config = dict(
    n_layer=8,
    d_mlp=1792,
    positions='rope',
    qk_norm=False,
    parallel_block=False,
    init='normal',
    init_std_down=0.0,
    lr=0.000176,
    grad_clip=1.0,
    final_lr_fraction=0.1,
)
MLP neurons of a small language model. Each row is named by its layer, matrix (gate and up: input weights; down: output weights) and neuron, and shows model dimensions 112-175. Each number is 200 + 30 x the weight over its row's rms, rounded and kept within 0 to 999. A neuron's up and down rows have the sign that makes its largest values positive.
After each neuron's rows, "fires on" lists the tokens most often at its 100 highest values on Wikipedia text that the model never trained on.

L2.gate1251,237,210,203,175,179,273,230,158,223,155,170,236,171,174,173,240,194,164,228,210,147,179,193,198,150,221,202,201,221,195,249,181,209,168,246,180,184,193,232,240,198,180,174,228,220,221,183,204,213,224,230,250,160,189,181,145,199,209,200,193,183,195,188,224
L2.up1251,163,198,200,221,201,235,187,200,199,188,195,157,161,159,176,253,236,249,235,235,193,215,191,159,126,229,173,190,180,152,184,182,215,189,238,234,188,239,196,262,190,210,200,217,203,275,215,176,169,216,205,186,164,182,217,169,219,227,210,153,206,214,228,181
L2.down1251,182,135,202,173,208,197,168,183,176,189,173,165,189,203,205,226,241,222,226,225,256,255,142,193,143,205,183,194,213,129,180,170,241,248,204,247,150,219,185,212,155,236,189,209,214,254,274,159,154,220,180,171,153,200,241,183,208,205,229,192,239,219,202,225
fires on: " also", " later", " played"

L2.gate1282,182,207,216,204,202,233,236,171,212,161,215,177,186,229,250,197,178,216,199,193,175,186,211,216,164,199,202,202,174,224,189,199,251,228,211,199,203,164,184,194,193,269,180,193,245,213,200,217,186,186,195,170,191,165,170,235,141,269,237,183,283,234,144,197
L2.up1282,175,184,143,211,150,180,210,191,137,216,137,180,212,154,256,246,213,193,194,196,212,281,203,211,202,181,214,192,236,185,179,141,193,139,221,248,176,227,196,197,182,227,197,225,214,193,164,216,275,187,204,187,195,181,155,193,263,238,227,206,188,220,175,186
L2.down1282,259,195,223,191,195,290,220,211,241,234,223,228,185,239,217,181,203,202,195,204,199,155,198,196,197,198,203,220,179,158,199,182,152,218,149,183,212,211,163,155,221,168,154,177,232,188,162,189,134,203,198,184,236,170,184,211,124,205,217,159,234,193,215,194
fires on: "|", "-"

L2.gate577,221,148,182,214,208,226,182,224,223,165,164,183,205,207,222,246,219,165,218,201,187,222,217,170,233,188,219,182,213,169,178,196,191,198,162,174,215,185,158,190,175,149,206,178,221,271,262,168,194,213,196,219,175,246,205,153,199,232,200,145,170,230,201,247
L2.up577,226,173,184,222,140,253,156,164,188,183,192,204,212,224,225,230,185,227,186,185,206,205,224,177,246,168,202,207,212,231,194,208,189,274,203,200,180,184,195,144,205,193,257,228,198,193,236,213,187,213,175,240,180,158,219,203,264,238,161,159,179,211,158,193
L2.down577,191,227,236,178,215,153,220,176,189,178,248,236,207,159,208,215,191,210,165,193,245,208,186,191,157,206,198,224,224,288,212,229,185,225,193,216,193,180,198,193,234,254,210,210,197,139,156,245,172,211,189,177,186,157,192,220,227,131,231,277,195,195,203,167
fires on: " P", "ari", "y", "ies", "i"

L2.gate1028,231,212,208,208,177,161,208,241,211,210,180,186,174,220,228,192,181,189,170,189,163,247,195,257,194,187,240,211,195,209,208,207,181,234,205,107,211,200,196,184,242,180,224,209,193,223,197,230,253,205,168,184,230,169,229,213,194,135,209,223,197,218,233,203
L2.up1028,215,179,182,186,240,169,243,212,186,227,167,218,161,182,126,237,208,220,191,208,166,227,179,215,192,225,194,192,193,211,172,216,162,206,237,198,167,210,140,200,195,227,195,210,229,241,202,221,193,214,203,198,177,222,212,193,220,178,278,182,174,213,180,190
L2.down1028,208,225,214,206,213,215,197,166,178,161,182,180,218,210,182,156,235,193,211,197,187,178,200,160,235,185,163,237,233,199,174,188,231,174,222,208,161,204,206,222,197,161,185,192,183,213,169,170,131,250,187,227,182,192,140,234,247,240,175,171,187,224,181,177
fires on: ";", " and", "-", " 2,"

L2.gate214,190,208,189,206,225,278,233,216,216,139,238,210,214,215,208,207,170,185,229,143,205,164,203,193,139,222,166,206,182,215,253,229,218,245,187,173,238,198,235,255,220,214,168,218,237,214,168,192,188,228,150,184,168,173,205,245,191,324,220,207,247,193,129,157
L2.up214,156,206,214,192,225,206,222,167,158,207,173,216,231,192,242,214,217,188,217,204,210,213,239,243,202,228,225,120,212,160,189,179,145,181,159,203,160,220,150,144,217,201,257,216,146,202,141,211,226,178,247,208,213,227,187,199,232,228,241,153,204,204,185,204
L2.down214,207,189,232,196,216,258,183,120,230,167,165,210,220,180,208,216,178,167,185,234,159,221,212,216,273,178,144,216,226,163,196,237,171,186,221,179,236,189,182,200,190,228,173,236,240,199,183,163,206,229,177,208,193,177,196,182,256,256,188,191,199,179,169,173
fires on: "-"

L2.gate1491,255,195,147,198,220,233,202,195,190,166,199,225,189,198,187,226,197,228,244,200,193,237,265,115,139,178,186,200,219,121,187,183,215,119,199,210,201,227,159,245,194,213,153,192,201,176,223,190,224,259,245,185,157,225,183,178,184,179,179,185,182,169,259,214
L2.up1491,217,193,125,169,237,211,175,232,202,162,207,201,190,211,178,254,216,165,226,171,187,214,208,172,205,158,203,175,192,146,178,200,206,186,209,172,213,170,184,169,196,208,226,204,206,194,174,226,200,246,204,231,176,194,225,192,232,169,165,177,183,209,198,238
L2.down1491,220,223,139,199,209,163,223,243,152,223,183,194,218,204,166,201,207,167,187,184,245,228,187,188,230,193,204,157,185,226,220,226,233,223,191,211,166,177,188,154,219,204,251,221,156,203,165,180,218,182,157,240,203,213,235,185,207,169,222,183,176,229,228,191
fires on: " to", "\n", " for", " into"

L2.gate1687,208,241,141,169,204,242,243,180,193,167,231,244,207,164,238,212,157,209,171,122,208,183,209,164,199,145,226,225,230,195,226,185,170,240,197,185,221,143,203,209,193,213,176,240,202,200,196,165,218,271,241,125,171,213,171,235,150,244,217,181,199,143,153,176
L2.up1687,218,223,194,176,194,231,212,174,186,232,219,221,190,189,210,218,175,163,192,127,191,220,176,204,227,180,229,218,224,248,201,150,192,170,218,181,223,146,168,182,256,239,177,218,189,191,169,185,158,258,207,151,181,220,145,287,149,267,233,197,192,211,140,184
L2.down1687,165,206,269,281,181,158,178,196,195,237,189,201,189,204,154,171,183,177,211,195,222,228,201,178,195,233,200,134,176,246,213,211,210,206,195,209,271,208,215,186,229,228,203,202,249,199,156,217,242,195,194,219,203,176,184,210,174,211,199,215,233,242,156,203
fires on: "-", "B", "L", "E", "G", "N"

L2.gate465,204,245,207,258,130,251,181,239,209,176,199,209,207,220,181,216,197,215,227,192,214,134,176,218,183,193,169,202,166,277,243,172,146,231,223,175,206,154,235,210,179,210,170,212,237,159,158,179,249,233,180,221,242,169,194,233,201,210,217,230,260,213,211,201
L2.up465,137,235,181,191,208,197,216,211,202,177,187,218,179,201,194,260,210,186,198,185,195,243,216,154,223,262,202,199,205,216,217,187,232,192,228,143,163,194,226,198,198,199,201,202,184,205,162,244,219,220,223,172,207,212,228,203,214,211,174,181,180,233,192,189
L2.down465,223,202,192,195,184,210,183,188,210,216,247,145,200,187,229,127,172,190,174,254,254,174,206,188,240,178,174,235,212,188,169,205,207,204,219,205,246,201,241,182,217,188,218,248,197,134,179,183,204,208,196,218,212,189,213,235,197,188,180,227,227,180,192,181
fires on: "-", " 12", " 9"

L2.gate1105,223,245,235,206,182,276,192,212,211,183,180,207,218,235,196,187,195,244,229,230,226,193,177,188,221,272,191,165,164,223,220,220,239,250,201,188,238,193,250,195,204,257,190,235,178,152,269,215,186,233,156,200,217,168,190,254,206,255,170,256,251,241,184,184
L2.up1105,142,187,277,141,235,213,198,214,190,220,164,226,225,237,186,195,190,173,220,138,258,187,184,215,182,135,224,198,212,212,243,276,208,194,195,191,180,243,150,231,232,219,200,265,220,206,194,182,166,174,210,223,251,224,245,159,158,182,222,208,209,236,218,199
L2.down1105,247,244,175,215,171,208,199,188,199,172,253,161,146,239,221,213,184,231,172,233,135,228,213,172,242,282,189,232,178,196,192,132,195,201,234,223,226,163,229,168,153,193,203,165,201,232,215,209,247,230,217,212,153,178,182,253,209,197,181,194,195,177,171,178
fires on: "-", "==", " Institute", "78", "ish"

L2.gate1706,161,178,242,192,233,260,227,199,196,180,189,232,220,171,210,207,192,222,229,166,194,218,204,265,213,209,211,209,194,106,185,170,143,185,196,225,188,216,151,241,202,229,226,198,161,204,147,192,198,184,228,176,211,187,197,239,178,217,229,183,246,166,182,208
L2.up1706,189,175,189,196,212,269,228,225,179,237,227,209,168,177,139,176,205,226,212,183,164,245,174,232,188,227,231,195,186,158,166,197,138,197,232,169,159,214,170,229,241,285,234,192,178,202,211,186,165,151,192,160,226,176,219,201,246,190,199,172,241,218,160,205
L2.down1706,203,180,135,194,189,173,213,216,201,217,241,171,222,182,146,211,186,202,215,199,183,172,215,162,180,194,193,231,195,246,181,212,249,231,197,135,212,145,234,199,203,203,184,220,214,201,238,217,216,192,204,186,178,220,233,193,228,197,191,193,156,176,220,151
fires on: " |", " =", " and", " Set", " ft"

L2.gate1566,175,203,162,268,174,191,223,162,184,187,209,202,244,213,203,212,117,223,215,197,176,193,183,221,174,218,175,196,215,193,203,217,179,272,193,182,205,206,237,224,208,219,170,198,200,177,213,220,211,248,199,177,191,140,168,219,210,220,193,246,271,199,161,128
L2.up1566,280,174,126,236,238,209,220,208,188,208,189,234,177,188,251,193,163,205,219,181,235,200,191,211,190,201,179,237,156,205,238,162,188,192,196,166,184,206,201,243,227,168,188,273,209,169,196,205,177,272,182,196,216,171,156,184,172,190,249,264,231,193,206,224
L2.down1566,179,215,240,234,171,240,196,152,201,185,196,185,193,207,192,235,159,170,202,240,219,187,168,219,210,200,167,193,194,155,214,240,180,237,194,164,232,203,224,197,151,192,189,250,240,245,200,197,181,214,218,197,195,148,203,193,262,183,190,219,183,192,197,161
fires on: "-", "om"

L2.gate38,199,208,194,181,214,252,197,217,200,195,144,220,214,209,204,195,229,161,238,160,182,239,220,252,203,186,242,210,215,195,189,199,244,173,224,216,262,221,146,208,174,193,216,208,172,202,142,179,211,214,182,253,209,143,165,182,235,162,255,202,237,216,179,190
L2.up38,211,204,188,204,165,225,116,189,196,219,197,209,189,224,209,205,213,218,286,168,213,207,180,183,192,197,184,218,197,236,198,164,194,242,204,282,236,188,212,189,224,202,227,193,193,189,215,192,215,226,174,212,247,218,225,229,219,205,198,216,193,201,150,197
L2.down38,179,212,159,169,214,122,136,207,179,196,219,163,167,208,177,197,181,261,188,197,281,186,184,179,207,233,203,189,182,234,194,166,175,243,173,191,196,245,255,186,239,207,226,216,218,172,261,194,221,182,220,226,233,241,231,245,133,200,208,222,116,222,210,222
fires on: "al", "ar", "ah", "h", "el", "cu"

L2.gate3,196,196,235,215,212,149,229,164,250,208,205,196,246,174,213,201,194,171,226,188,231,209,119,83,194,164,197,176,228,205,211,204,184,243,147,219,229,206,198,195,184,190,223,174,198,207,213,225,162,182,157,233,260,177,180,191,217,198,162,176,209,246,234,195
L2.up3,206,210,198,244,225,188,221,169,230,189,174,190,184,233,235,199,244,151,220,216,237,231,222,175,195,185,187,183,190,225,247,252,196,174,230,205,164,126,180,248,260,170,200,178,237,148,202,203,210,212,168,173,194,196,209,201,189,183,192,147,248,197,219,234
L2.down3,194,108,162,181,161,202,179,180,182,174,220,203,222,185,194,243,221,234,179,207,232,213,210,240,184,195,227,267,170,209,173,177,204,172,261,193,131,238,175,193,197,225,178,193,222,219,187,170,183,166,295,182,194,211,139,202,231,210,242,224,170,168,188,170
fires on: "ing", "em", "a"

L2.gate807,215,201,162,215,181,198,205,195,197,124,201,214,227,205,220,142,197,212,179,241,191,198,188,117,213,217,160,211,213,217,237,195,218,210,226,191,194,178,251,160,216,225,166,176,177,203,228,204,217,237,176,249,216,125,214,243,188,147,134,212,177,192,203,214
L2.up807,229,185,231,165,210,182,221,217,189,179,206,213,226,236,247,215,154,226,196,162,255,159,234,216,151,232,198,206,175,203,189,181,214,219,159,248,199,275,202,167,126,155,199,178,168,260,176,205,208,169,171,183,196,230,239,166,174,178,202,209,236,195,262,218
L2.down807,233,193,176,226,188,232,193,221,223,155,175,213,230,167,190,144,164,198,196,236,180,152,213,126,197,226,163,192,213,192,209,181,200,197,202,182,200,207,219,174,203,207,183,208,199,188,218,168,214,203,187,291,185,167,214,183,208,173,131,196,207,186,230,214
fires on: ")", "4)", "2)", "\n", "3)", " 2023)"

L2.gate21,199,237,198,200,159,215,189,183,211,205,233,192,182,203,205,189,217,193,218,143,225,216,204,227,203,219,225,234,233,148,214,191,252,172,199,261,222,161,172,192,218,172,275,157,114,181,208,202,198,184,164,267,196,256,192,154,174,235,212,219,216,251,196,217
L2.up21,239,162,195,212,180,202,220,201,218,182,147,187,239,210,214,210,187,221,193,209,174,193,203,182,209,191,233,222,217,177,215,227,238,166,166,251,197,231,201,222,190,178,164,181,206,208,277,202,199,182,205,211,176,169,240,211,202,180,169,159,205,169,199,263
L2.down21,190,245,214,196,205,220,240,226,219,283,264,217,183,203,197,207,205,215,200,192,208,190,226,202,178,227,194,212,232,217,198,201,220,172,177,173,221,209,244,208,261,180,211,215,214,216,213,222,208,252,171,216,217,236,163,165,185,202,205,195,217,193,184,136
fires on: " New", " United", " South"

L2.gate1781,238,227,252,184,219,183,215,213,182,203,189,220,219,182,208,159,189,219,251,184,173,259,183,164,212,210,167,178,218,167,199,185,229,166,230,189,260,218,194,179,137,217,167,216,228,153,181,225,171,205,177,211,186,236,138,233,176,196,212,173,194,144,266,195
L2.up1781,242,224,222,183,239,164,145,221,219,181,239,210,202,203,197,185,235,230,235,184,211,232,187,172,212,204,167,173,190,221,189,187,239,216,213,228,204,205,193,153,187,175,173,254,200,170,206,233,209,168,154,240,199,175,193,236,199,149,177,216,189,194,270,274
L2.down1781,211,231,202,216,217,173,205,226,204,204,213,228,225,219,192,211,203,182,202,177,254,147,172,186,148,243,199,172,196,311,200,184,247,248,183,243,171,172,149,230,224,232,203,189,188,204,248,210,234,200,211,187,214,187,222,147,224,189,150,223,237,206,241,230
fires on: " He", " |", "\"", " and", ")", " It"

L2.gate572,203,166,219,228,180,227,223,139,188,179,230,212,247,270,185,241,172,203,215,207,176,177,238,174,238,224,168,233,170,200,219,219,183,238,209,218,198,202,192,196,235,241,184,182,224,169,194,201,227,240,149,181,196,199,185,227,207,226,203,217,194,199,169,149
L2.up572,165,234,212,226,161,155,186,191,219,218,165,190,211,160,259,177,212,200,222,262,236,200,158,147,214,194,215,212,235,190,186,191,233,194,196,199,179,229,239,285,195,155,142,278,145,222,181,184,142,220,252,198,172,200,161,198,105,181,173,165,210,218,215,213
L2.down572,227,208,197,165,242,269,246,203,240,184,197,225,186,189,148,178,171,196,205,172,225,175,222,237,159,224,209,183,181,157,190,237,141,188,230,148,224,173,171,153,184,217,196,192,230,193,189,200,258,192,164,212,243,173,210,194,284,226,228,181,184,184,180,168
fires on: "-", " -", "ject"

L2.gate474,167,201,188,210,209,144,175,224,192,221,163,230,208,237,214,195,242,211,236,218,203,242,207,230,184,211,179,201,137,199,204,183,174,236,171,221,213,185,203,173,213,182,228,204,191,206,200,213,167,189,211,224,191,191,236,199,200,178,170,195,250,180,163,230
L2.up474,254,169,137,202,215,217,251,267,190,275,196,174,169,220,210,223,204,216,200,259,187,190,237,181,150,195,131,177,182,158,225,221,270,204,177,218,199,209,148,237,217,223,243,187,222,237,206,206,189,167,196,196,171,196,152,234,226,206,253,188,212,167,196,167
L2.down474,175,232,204,191,271,159,170,199,162,248,209,218,202,236,211,158,183,228,190,211,165,252,208,221,216,204,218,203,165,243,209,184,213,198,187,164,238,191,244,216,126,212,152,181,167,221,198,270,207,234,192,204,202,181,225,183,186,188,198,243,220,159,204,179
fires on: " |", "|"

L2.gate77,217,166,193,176,145,218,228,191,192,171,194,224,214,198,231,173,227,187,205,188,234,146,174,212,211,169,259,215,186,204,210,182,259,169,169,207,204,194,261,210,203,171,180,151,174,280,236,172,184,185,179,234,207,249,223,213,229,161,189,215,183,224,209,262
L2.up77,174,188,235,158,200,188,214,227,195,221,214,193,205,164,204,225,196,198,163,178,234,237,182,246,177,188,223,172,198,241,156,197,252,261,183,186,176,202,196,222,195,114,196,184,163,202,245,145,195,175,225,178,221,171,256,190,187,207,246,202,156,218,224,213
L2.down77,182,154,239,197,209,179,253,232,167,231,197,200,211,144,158,206,197,221,170,233,210,211,246,199,204,191,188,222,165,197,236,169,241,161,201,200,158,162,185,243,150,235,219,197,182,169,235,180,220,199,214,195,240,200,224,153,148,192,166,217,165,217,190,208
fires on: "\n"

L2.gate581,214,280,162,195,222,196,231,223,194,170,148,173,217,216,170,167,211,204,186,176,167,196,204,198,164,245,167,201,238,159,228,201,216,197,216,172,222,179,231,208,217,216,172,223,254,196,191,163,237,206,229,254,127,216,158,237,199,201,169,208,216,144,182,226
L2.up581,235,192,211,186,198,172,210,251,240,193,179,251,199,199,188,176,205,199,205,174,199,194,195,213,219,180,186,190,194,264,192,171,208,237,169,219,184,185,236,203,191,230,164,200,189,189,209,170,211,231,197,258,204,139,261,183,246,222,133,175,191,242,141,225
L2.down581,247,172,197,196,176,178,204,207,202,187,249,247,250,214,215,206,161,197,237,136,223,189,177,187,224,211,204,233,147,175,194,123,139,175,176,229,126,189,184,193,228,224,185,224,156,162,193,214,199,202,146,166,223,239,255,240,212,208,175,221,257,206,231,220
fires on: "\"", " |", " —", " does", " she"

L2.gate454,179,229,193,190,249,203,217,224,177,229,196,177,218,201,185,171,138,183,189,159,228,221,226,144,132,240,202,208,205,189,173,222,258,231,185,228,226,170,210,214,219,205,168,144,202,226,127,236,212,221,216,156,178,213,227,261,145,166,230,223,181,200,189,155
L2.up454,167,220,214,204,231,243,190,189,197,254,170,192,213,192,227,225,205,191,222,193,216,235,240,169,194,210,221,215,230,221,193,137,196,220,178,248,180,199,216,173,198,227,180,195,201,184,211,217,165,194,174,207,187,157,170,188,234,160,213,193,171,178,186,204
L2.down454,182,233,251,202,173,209,175,171,183,186,204,186,240,166,194,208,196,217,237,208,201,178,220,228,236,189,185,184,186,165,232,204,168,188,231,169,205,214,253,213,163,178,175,226,238,188,224,246,197,184,186,216,172,143,168,208,249,209,193,215,201,217,265,237
fires on: "o", "ic", "id", "ac", "oc", "y"

L2.gate1134,207,192,244,214,262,218,260,165,167,241,234,220,168,196,198,222,257,202,217,232,199,212,146,149,155,164,207,216,202,160,210,232,213,231,228,157,209,205,191,226,118,159,169,210,227,183,187,224,147,202,175,230,211,214,222,204,194,153,179,254,185,199,177,205
L2.up1134,240,149,204,238,205,208,256,155,199,208,206,219,167,196,188,251,254,214,251,140,207,215,161,131,174,185,182,216,213,200,183,247,179,223,215,174,187,150,195,217,174,195,178,182,200,192,191,217,195,226,173,210,155,202,260,235,222,206,205,223,195,242,171,163
L2.down1134,221,174,139,225,167,192,191,208,182,203,172,172,210,219,163,148,169,213,214,198,201,177,196,182,248,236,179,166,134,200,185,151,198,174,218,161,158,119,239,240,227,169,254,213,192,165,178,194,247,184,170,212,180,215,191,209,191,192,229,161,139,217,178,215
fires on: "a", "al", "\"", "h", "p"

L2.gate1454,180,188,226,237,215,202,181,196,231,231,211,173,194,248,163,208,160,255,181,234,161,171,143,205,211,162,226,282,219,204,254,200,250,254,192,216,224,195,232,157,184,238,196,194,272,115,225,225,187,174,176,201,273,176,205,227,170,212,182,252,267,208,193,200
L2.up1454,166,232,275,216,201,157,231,213,189,197,202,150,181,240,206,179,226,220,261,176,155,176,170,179,164,276,235,238,189,199,201,252,215,263,197,208,224,209,183,215,148,241,215,191,229,187,193,250,162,221,227,258,213,185,198,207,216,203,176,202,225,220,267,165
L2.down1454,245,163,147,148,202,257,182,187,202,179,224,226,227,146,182,208,162,168,158,183,276,210,223,173,215,128,181,189,201,219,160,162,221,165,185,198,171,228,231,218,229,182,170,201,177,208,208,138,222,195,165,148,185,208,215,195,163,175,223,196,177,174,141,211
fires on: ";", "et", "inger", ")"

L2.gate583,189,198,204,192,225,212,237,229,258,212,233,188,201,214,158,227,199,194,210,244,206,256,194,158,198,147,228,188,173,170,194,243,250,264,226,209,212,227,151,193,170,199,171,179,247,187,183,186,233,216,255,192,169,208,228,183,216,181,215,207,211,219,211,218
L2.up583,201,212,195,200,195,173,259,184,200,117,159,237,200,206,159,206,237,244,190,170,212,221,161,219,205,238,220,185,203,179,253,212,202,201,230,149,111,190,205,220,167,205,219,202,230,159,204,208,227,214,244,212,263,156,199,200,208,191,223,186,201,194,168,200
L2.down583,223,215,228,171,181,162,257,175,204,225,233,174,207,217,148,180,214,205,164,157,214,185,241,216,252,242,223,242,289,187,195,220,162,191,201,198,171,150,181,251,183,178,191,196,213,129,203,182,242,217,198,155,202,156,176,257,173,207,175,197,230,181,178,155
fires on: "\n", " |"

L2.gate426,174,219,168,259,163,195,216,206,201,225,205,193,183,189,221,161,175,151,227,207,140,261,209,114,212,202,242,266,218,219,186,236,221,217,155,214,201,187,198,195,235,176,232,215,219,180,164,200,208,200,231,228,206,160,116,259,205,184,177,202,230,137,186,199
L2.up426,192,217,166,224,250,203,192,159,232,217,214,210,225,224,191,160,235,203,182,202,232,218,178,163,174,194,183,201,192,224,199,202,229,232,227,206,197,226,198,200,187,229,196,190,186,187,222,243,191,194,215,213,182,198,206,215,132,200,197,203,286,156,265,213
L2.down426,206,221,232,202,185,254,232,200,188,132,198,134,194,128,193,218,184,191,222,178,114,184,197,184,254,220,161,159,171,179,232,203,199,158,165,180,206,151,186,220,189,160,252,202,270,234,150,172,183,196,209,179,209,156,177,173,266,228,243,244,138,211,184,174
fires on: ":", "-", " is", "-3", "="

L2.gate1088,209,164,130,273,179,225,128,188,219,245,238,157,201,200,171,225,186,231,230,219,215,166,234,187,197,193,201,226,200,228,208,236,143,217,195,211,161,176,183,189,181,195,142,225,201,212,208,223,175,185,195,165,174,126,235,200,229,183,220,221,233,192,220,267
L2.up1088,166,229,150,169,173,236,221,214,172,211,216,190,243,253,202,251,213,156,242,191,201,207,176,260,196,194,219,191,208,222,164,262,150,217,250,158,211,159,172,197,217,194,209,164,179,222,246,178,270,222,220,184,218,173,157,235,213,210,204,228,239,246,187,181
L2.down1088,251,215,241,248,187,158,176,192,197,169,186,192,217,152,202,182,211,245,126,186,213,212,197,150,230,204,217,200,218,214,235,160,232,169,122,205,186,218,243,164,181,180,189,260,186,197,175,243,141,184,161,230,213,239,213,187,172,205,202,164,153,155,201,166
fires on: ";", " Series", "vens", "ip"

L2.gate1101,211,185,201,144,210,202,211,197,186,175,183,208,241,169,207,249,172,200,222,211,200,254,192,225,255,165,194,236,232,199,229,214,191,217,219,225,228,159,219,194,162,163,158,205,229,193,222,164,208,267,142,218,154,215,190,212,191,162,211,236,195,144,222,235
L2.up1101,204,220,234,115,200,221,147,240,200,185,196,235,229,196,207,276,170,183,192,198,220,205,148,258,209,216,186,206,220,240,230,236,200,223,242,228,183,207,209,118,179,182,250,205,188,164,220,159,224,214,182,238,223,165,193,232,224,215,214,188,148,189,203,211
L2.down1101,205,241,209,185,208,241,234,248,237,197,207,241,195,218,243,215,204,211,161,122,194,190,174,186,154,241,188,176,212,157,192,222,208,211,196,189,197,231,181,141,222,248,282,198,165,194,203,216,213,175,246,213,225,210,208,205,204,267,194,193,176,243,180,210
fires on: "ty", "ant", "b", "a", "el", "al"

L2.gate518,196,209,221,196,171,165,188,222,191,164,212,197,236,245,223,166,193,227,220,197,235,216,234,212,189,208,217,236,196,166,259,176,188,198,155,209,217,238,174,168,227,189,164,154,279,181,237,194,177,262,202,236,246,227,209,170,185,163,189,272,226,248,173,228
L2.up518,225,178,155,143,225,240,198,248,250,159,189,241,210,209,160,241,226,239,176,157,230,253,211,197,230,236,210,167,196,204,189,165,264,150,198,228,185,192,160,239,137,214,216,215,215,215,167,182,257,183,237,214,201,237,182,197,166,172,220,194,196,191,181,131
L2.down518,212,209,260,173,169,126,203,222,183,212,234,172,186,218,223,150,177,261,154,205,159,199,262,241,189,249,231,222,156,211,226,201,208,134,186,192,183,213,169,199,175,210,184,175,251,188,223,225,229,325,203,207,225,164,209,217,167,201,227,247,202,196,184,168
fires on: "\n"

L2.gate526,125,176,158,200,249,237,232,184,195,175,240,267,200,203,183,161,182,174,197,191,216,164,208,226,189,206,195,195,189,219,268,197,142,219,169,167,260,193,217,238,176,219,215,200,188,207,232,212,207,240,176,183,193,272,231,229,182,214,219,221,190,205,211,192
L2.up526,141,173,164,202,236,187,259,209,159,218,189,183,240,204,230,194,195,167,229,179,239,209,157,214,198,226,240,162,197,206,229,212,135,203,206,115,207,202,203,195,179,259,214,266,219,250,171,178,183,206,170,204,183,197,192,240,209,239,187,198,198,213,194,191
L2.down526,215,200,166,205,215,184,227,204,229,207,164,203,246,234,227,193,188,160,239,206,242,188,173,183,197,191,214,191,229,187,186,232,195,159,221,135,164,219,199,144,171,193,179,276,225,210,152,149,195,222,250,243,200,202,179,203,226,179,196,187,159,203,185,163
fires on: "-", "in"

L2.gate562,142,174,188,172,216,198,231,215,182,265,166,190,191,237,192,207,180,212,200,213,201,220,195,165,226,183,229,227,139,218,193,187,219,198,197,198,181,199,219,188,190,189,191,169,200,291,194,201,193,208,202,243,231,254,213,239,163,207,184,207,201,222,180,183
L2.up562,190,238,199,126,202,221,240,217,175,213,266,165,190,173,194,174,194,243,187,226,197,185,201,240,217,205,214,196,174,230,226,144,256,222,206,133,161,137,206,227,172,200,258,193,200,238,228,177,207,196,213,188,262,170,218,280,194,259,153,190,195,184,184,181
L2.down562,231,236,218,176,219,177,181,248,248,178,245,219,196,181,176,167,198,208,153,212,237,221,227,238,191,228,176,193,233,212,212,210,231,201,230,210,181,202,172,220,188,246,193,184,199,176,251,219,223,220,185,134,199,162,213,206,202,221,170,225,207,197,189,230
fires on: "\n", " and"

L2.gate1082,221,216,208,166,220,178,159,262,240,198,201,222,214,194,258,190,223,223,198,183,173,200,216,182,128,195,205,171,206,183,169,198,194,199,192,184,192,207,190,139,227,191,185,195,204,207,190,200,216,205,241,199,189,195,196,157,120,172,188,188,153,238,301,229
L2.up1082,252,131,187,176,242,205,221,252,176,215,195,235,174,207,190,205,229,280,160,240,148,197,192,202,193,204,202,187,180,190,177,211,198,168,239,211,201,173,130,207,203,272,176,198,243,197,196,201,157,231,218,191,171,225,188,173,155,203,246,148,186,198,202,190
L2.down1082,230,175,192,163,226,201,185,146,223,190,193,213,219,186,167,215,145,196,166,208,211,269,167,287,168,218,197,209,214,224,213,168,220,178,259,191,175,197,221,150,199,201,265,212,190,246,181,231,237,211,215,153,191,208,170,221,230,218,186,193,187,209,193,148
fires on: ";", "\n"

L2.gate1040,201,154,252,204,175,212,187,221,192,189,209,174,186,200,200,191,214,196,213,215,134,137,165,166,190,206,186,223,185,206,208,160,225,306,186,166,163,200,243,197,218,196,190,149,245,186,200,183,175,231,180,181,208,192,227,206,130,200,164,205,205,154,224,202
L2.up1040,210,252,213,209,184,203,269,208,214,176,267,133,183,239,209,152,199,259,206,194,256,180,246,179,186,200,182,200,204,230,237,229,208,185,209,252,229,120,193,222,169,233,168,154,215,201,234,232,179,283,186,146,165,173,216,218,204,206,193,239,210,184,192,137
L2.down1040,223,183,163,245,178,165,202,226,200,185,172,193,201,162,196,215,156,143,196,154,241,233,152,202,184,223,188,167,158,205,187,193,193,230,192,194,131,231,173,175,190,139,248,206,148,209,177,188,204,111,244,185,184,200,191,201,203,223,193,196,206,231,229,223
fires on: ";", ")", ");", ":"